Weights of a small transformer language model: LayerNorm before each block.
MLP neurons of a small language model. Each row is named by its layer, matrix (up: input weights; down: output weights) and neuron, and shows model dimensions 0-191. Each number is 500 + 40 x the weight over its row's rms, rounded and kept within 0 to 999. Numbers have three digits each.
Before each neuron's rows, "fires in" lists the words (lower case) most often at its 100 highest values on Wikipedia text that the model never trained on. A number after a token or word is its count.

fires in: "a" 45, "his" 23, "the" 7, "s" 5
L10.up470:516481428526475521472418530491549469562492516438465544536510447506453475515551477483506457526558561497511515475436505496604450515460537457445518513461480538560452529554473480516510503524550423440495426473503445499533470539494474506497406481527502463428497450514506532424446493447524486461381476497496481526563505519604524491500486544423500404471507512528475519482517428509495563507488532502529546486518503495452507468463561445567531538476484572507515566519547485512509516444484522470534471532459512485427408475544508403494502509531461511469511461461571550505470499457470498542
L10.down470:470494464555568475476502492485482532504505429483465503474507477510543543488518519458477431543452449565553560471498532535485526417498438467550505519492561515483488441483531562465498415483578454571474562459491503579468573441421474521465533383474470470420513526470477406466478542492477540516524516466551466511528556462497468493489459433535536473527481588514519498421542488476440539526500419470548496503483526486562552511537512499453510446515548511534472552490504528451574514474546464553517494539497489557540483508505502484468486551429436470515456401501514494487506561479470486481

fires in: "and" 48, "of" 16, "s" 8
L11.up723:584540480516496507503476454484556505494496497486537498495559484583494520562533552474461590494479514481528472503517474535556526460471429523484469531513494520577440514509421432499462436579533399597490491497490475513501524445551490485466438454506542482407479556538471483545527499572575474496518493472570498539504463517535475506531516490491543419537479469397481555482533542509499569501575524462489492526493531461556434552425564415466546495517547509481513532543513462482494507452468490530504552468483482548504427504505521528472528573537518483526466472482513513477491500477610556528
L11.down723:457443547447503514434525496492469502547587463483477482521520496468544558502543462536525477451473485473487418469470514478493501493521448505491485606495448530478552566494502556458478555501512479522568515575467503489455480481503521516534493505564485439454556518513509444495464503506492531533578579538503426548503511468532482471513514479508510452554494519511500498550534500491498517481474452467492501428512491509493549482540474551546452554469560543555482512503495532460459502495493557524420513510510493582466482517476485548508456475515483463485495249544538536467567508518445467507

fires in: "the" 52, "of" 6
L9.up326:530541476479479511547527481497501453542513520506484486514494443554416569553435542532536496535464482534548517434544554543547492571514457561553472504585515540484499490524486579553523496534472441498397565507570543499512463436478478502502499512468570428480432475460447490553539476492535469531471537490531570512524479525541484493513531497507538494505504473497531529509515484516534499482504541487490509515528474412509443422472433528405496501499508475485479487504486517439560571483508492577508545490421507513496450458457484403449559487440576561461465454441450538514513477401539531547
L9.down326:462480538485474520522485492518512504515547537469464489461447470483497527501547491457524485489523519463499470546507441493458481457469549403442456567568508564483434456494474517491460508520488581538485505496452441480422563531528526447464563476513487547483493553585501539576477525533449498482525471442460486548558536471488478571526472476497496489493477502468554537426497567544503405466542475433467555455449498507456547437493562489566456504515517500563526556495514564474477554521499480511554462553538533576502452508468515533599478537529457459550564410490486545509483510503437550420

fires in: "of" 35, "assault" 7, "1st" 6, "all" 5
L3.up359:541575463596465578499448497497577484531540470530503520501533473477517481473593494513444597501466490566486508470508524499576539511557572527515518488528501522557395555537466445501473536518537485452514554479497484508448508455531499550451437556543481485494504496496525432537486477509485466454479537474589529507528483513525508449526468541468524480511492506479449468477524474446453539520496445527506555507541466513494519461549510527495415533481525404435516462505539479566587516480492531470482522417501534505530430404484485419538521468474518542426538494505492558489550504467562586510
L3.down359:494453505433523503501558500531544577434519509544496485524392493495543510516514544487480468420539509479487521411528419565470455548444511525503539547435519493490526519504494434485535565462461530527480464594484404477503526493518493420514497539576498528535425489481495501527478530494496557585550493456424479526457519507469575493408508508488537532439515490506482486519553514517565500484476570452542523475454581522434521502493542471490533448500530502475490520498545606453522521489485519496480481488566518522484511488428532555542482520467599476449432513566506450482523506508458473453

fires in: "a" 64, "territory" 4
L2.up71:466459521530480443534440519505498451493586544484476422515502470505470531482565527460480491475581501481576511462440515498477541488537547464476440538489574475593455455549494537506473508458450484511490568523507470516510487517560484518549534492494470406516499469551494490473547516547457542511554559513483525528495542424444550474479502535466539434507581458442508424481473466414572520457486395520500506562520577504563494503503515476506578535521457489500501469496499471505479528491436500542560471505390474568483469515485461461507563553514497539466533569442505519470533557443464512533
L2.down71:507469578575549517568517524514548539529481480549505490542467465519503494463490459539490415496496503464462467476557503528467556456560476566502490607497478514493461511387544547520583487507507498585473466480505488524527518483534506489531528484508477541509477522484487536469510488544487503469471496465507439478487494580545575554438533485426474470449468547461417498568524440487421543459485457485457424455466511434494505469514502496495468549460552448507548493505451568496538511524518535422542507479514488522521448452513525508538477594559508525549484575530473529401552482534502534411

fires in: "between" 31, "both" 11, "of" 11, "on" 8, "include" 5
L6.up186:495471563523480467518463524499498457532536439497513452452613438562470456528497537497477536596478477547465475476518486541494424537517513476433568451547527516434493546522495478470540482498521549502520496475545505526524458465483438547487537499491498494503431514517519433494448507500532493483459544519465550504519559451466508484448574531497462483528605480465465483516503494454479498474543511483547500461479452485458521448480468437531523563469521453527526507397549424485582489472490523510448541530549550540477585453536547433496559535383562527468481506397503514500519529557475554521
L6.down186:552579496423528503480546400534449557423455563438550478512507471561508499516498511512538496503512430442529498488542441517423469524500519565479508474483609573484462444461498517479500503532504500481469527524461524445442568568464531588483465464486527485491464515485490533416458481489477514538492569485474491518554474473500453526473463438506572430519496483526542529504472492533489463481483480503509526484511512441497500495483564417500478484490563527438531474519510532554492465487510503559438512478515402503497544503429584389494524480495454469531485512528490437548554506507537538397

fires in: "the" 35, "state" 10, "same" 9, "county" 7, "independent" 4
L2.up957:549488479494510501519460542513453510446545544563477476538479473525537479529535455556519506570470451506491506437545580541482531472550525470506493500511506506538473483515557448472508549455531491470455509485583520439484542486562499559517477465495542444470553509517428557533515529504428470516421498420542469485483501497556488491539430493484492503529517529533440472545496457480495603523533536493512462454515530503617530460486434495531520535418552427445514511477569525455535579406491485503505527478491399553498457482392495438508488515527522507469594531504560507534477448444512505490
L2.down957:539483414527427515526470540391538485466531505452497568468464491460432500521456531476511462468495473537472504509506440515513523398444554534458458476490463515449491467539494567490555478516459483567451472571513485520578525514406515480461480484573538461501509495461561457472449492547477543517538567469476501536465479484473536475572486538472513512488539531471512494487502505524442507565570481442478487478519484533463555436501586526495563503489469492552538526454526464464504523584548520540539540548491479475513474463504526550502487508602581488455510453442454502460451544556460527402

fires in: "republican" 25, "new" 14, "of" 11, "news" 4, "architectural" 4
L2.up714:489487497483479525445567502545537482478563460452441497478531480575494482440533516521427464524401416501495456445549581492510506442549484565503463498484531490562490428441491487516468565568535480472506484522554498525511515478537472515410448507548510431481526524519535459495469502467586452566471499472509494466549584528524491529493491507571544507514496456528425441460531551458436523524525430511498481502480465449571546433456483543469504512464470532478510434440501440479507463442517514549490510545559544537482442463489504456443601496468543451491497507490544551513407487515517505479
L2.down714:514499461549515499564486515467478482518509442513483422528486454552477433520533477538485516505477520502524434534485548551526506436527521436505505571520539562473477474559568521480547513468580512458444534445513528479468528483396538481550509532434485521504506482462542461519459569523501448497484547527517477607532485447537525413458473506512448517495493518517442486534493532448478525517502514531533520493416505461517464421530611470526590559504528495533463455506504502503429469456456523470537486498516547465564472502468555484583511539414506523471576479454494507626518480505443507531

fires in: "are" 34, "is" 7, "were" 6, "recognized" 4, "be" 4
L11.up351:539464561580490494499516509566491511460532524533484513528550488522417493547479464469519562520508526495473488455530494497421490447554480480463534430533513498542536477412531525498517524464506478570460421424543493464556555515426540489523515505430498578518461565489521532499434479505570521574463487521513456531409482455507527507464459492491582517469546505518462463477493520490471428543541472489508496496507490484498427467501482421460422531452557553513490500483503463491421512542442397482434574554514490490519428515541555470530553452460481506478522487547591579522459490489487481497
L11.down351:466476472493445481478387410503525444499475456492460490448447516512435457495528473481518504495478512543542418514458493473496448500443408472492551539531415481487553538507531477496493573561471490454514534480449481494448528487517494564499502535494540478569420476554551470555511478487545458548537501479534480481554553455572499513511508478537547474524478494518526432581571553476481472475480507537448501474429494501537491562506538493562485469507503546455529528469516481542476494462542559493435528482523534524491433429487503427525497495483562604532464468524553524524451547393561453534

fires in: "his" 49, "their" 16, "her" 14
L3.up875:524438522566449461477464483477492464480462556465453489563458530462496566489527541531510509470452516479586467448547506562590526501460573537550532452477552433528485482497455458519465560539524458457437573356523518517473429525549530535571551535510433480541523485425528482468425504555509472476453506434462470537517440501530526462506527552493499392517467512461481456536502517445512508485560504513522573535465537501497478538487449529543515476444492450548466416546524491501494521466545527546476492484550463502497479515480525487489553508530475463505484480477487590515449494485555452471
L3.down875:542527554434553485499464521569527529542478421530502534511530500557498488457504500499504468538536500500482460523564491385496483437467538478487526562472501475444486502421586459513391505545511513525390497477523571566440466446508468458546517468446487422523553499496511535422596498510472463457461458484529482572528526539535466478534525452548528444547485474470469520493464519491467488488461510480558461516530496464463428538464447532449494504422532560487467497495501559443424495552491519451481507492521560521492498502503409459503490559471566501500483453493503416473504543518519499553

fires in: "is" 65, "are" 8, "in" 6
L11.up475:547553455568488534421551431526565526428532549483501476507503497448529491535513529467562502476468512520462529438555489443524494493503453485446457524485437424510519483541469514454501440466511500529524463514501520486448504481492510537448431445485524516469450416474506460413486512536544502489450485460432478536520549519498404516477491463573452502490558536581474494498503496423454489535492527461594562549508475521544512429480551494497490522484566477569549523503514509522433568504440458388483497521521466521589446489550574502513501529474491418500508539489540445516550509476491550474
L11.down475:475526490471548503558538539498468492540531491507483639560459535513441510502511496506503497501503516452491492498546500486464454551437496449548551478502525541454514468539506460523542483474522462490481511470560496529518466517491509512512506490474547551431522518563529468518527493462480438541522481488526452537520476450496440467565489485499511500572477513508570524562514564480426585508523548505493456489523506476527464498401504476481532565457473558454401514469534523570524503577503529479497549429424577523425436545432504470554495502504460417532475389536550540551485447491584534465

fires in: "a" 65
L9.up432:531432493452437523516501520505524496570488588443516438545528527506462508485543524539442512529532479548530531421436607504483568529503486556494470603534437453527492455513422561496499525464443545486541584419531461482538487457467539491546545475549484566531395524504541460513465470516553503482389560507439481527500459543441533480487503534523525497462500459529490568473493479420467506495472509496565469562514557466550479546434487454575449477472467483491533486511463462469419486471488529514547531478473514446485495429501500443502491496541498489516494559534497503486523463526482513508
L9.down432:602501524481480515552519468521479477582501528496419542483471583544491502529520464479436375468531477452508479493457511449575449462483523576487495524489555462498506528558502587474484506478522554512582474457454453555414505561505488495513506524510454485485473414476492535470424554505460522445522537474544506540488480545495444486551488464527509498426516522459421511562552489476503511477535510575512485470490523473533493487459478487451530487567573523485489457504570497493521446530588484483521483521473533539537435436485547492536500507505597443458521471497442521536469534485563517571

fires in: "is" 52, "are" 6, "was" 6, "became" 5, "be" 4
L11.up542:518497555511502499504498460508539425580536511480440450491467508542502538535501565526519550471508534562565433507537518496553442475483510558516523517469484460494586520478479466534500474514483474534530465499469431472478467469587452543480436450478523435569447490419521469431495469573480525538499456486471456508570487538525533489534487504514539446513469554478475463488525496437438425525581513514516478552556505493560458449589543405473540460487553575519464566473511487544397472540510427459506456528461473507511479566542462442504486503443445475469527462497514584508507489489526522486
L11.down542:496421544507584540462477484491483494436496451469490480478383515577603523531466570495537464441468501544535531464505516507441480571469471403442519510520464542490481532474550524516519516510531502513465491569481507511508529493476456495554543510501516534506529497503497530557500397493483509483516456456484499550535538477448525540449407493481557498508537568486532439508517472528558510469463510390515458468425484515466462585549560476479442551479527532518524462498540477565486543459492500490582451416502546551536533529510518534483501516577534449489512427442485513479547490469522562493

fires in: "of" 71, "on" 4
L2.up368:532462542480442516503486539445489533461513564514486508475591465457455516569580503537479522510466353541439446546571517453501490542473501535521505486510535478486484476476484535479514438501455509515515541532546564575475558545573543500552432484528480493505492521447526546436484518520499469502473504475519435511557520453478515475441486542462532498529501510551437473504586538556477477470521523520470433536522458452492489535501433501476525505478536495490440510440483505508553500481475463485469457556467512485463578435500533518387417568469571507452559522514481493439487586451444488505
L2.down368:557556531492471506519521539449542534495494494530524586461492519469442469517494513481477525483536495513476468507478548529483396509415558470443549471512509560546434519507500449546488494530528479515506545593500484390410545455483533484482488579530523535547467550455509525473557461466528493549463536475504516519550486464475508434435469431479458518476573519508522519469474483512544487400494536482520577466439481512453467445576556513541493565487450522467507490546523530476473510538563454491476550488547523450434524397543558493440500510485439565512448457494474496577502497538540512500

fires in: "of" 66
L3.up769:490532464471529515499450481506572475594510612559510492534488504491489586485522487535477505574419503539494521438494508604487479529492511543554565498523538514534467512443472489494534453508484517535501554508556543534471474463447515477441392497562553492482433506525480493481439459493521545454494527448520418503481520510548491426474492541512455525453533476499526435506549489511463527537553553505450489499549495554566481476475508478453619520507505438511449497512503595515408515519479530532494481529498494532455467458507445467487398500519551492491435470439558487529426530535509473506
L3.down769:552468494510461467501446471471552535446576483492541525432456550452433568464539552441555511506498426504457442562469579447506521548529576507464517537545555495530480507501465471527489515473451478465461531584515486513521562584513493464555510553507496491482506508448589528481509436585483512512515508461524475479549451480513444463505498566489481498507536506439511554459550436495528509462547516528473538441556530445523560443482489465541484453532445507422403534452525456511558470484513552525523503476464447431498480460530424475499457544579449512535490498518468442491533483474482456468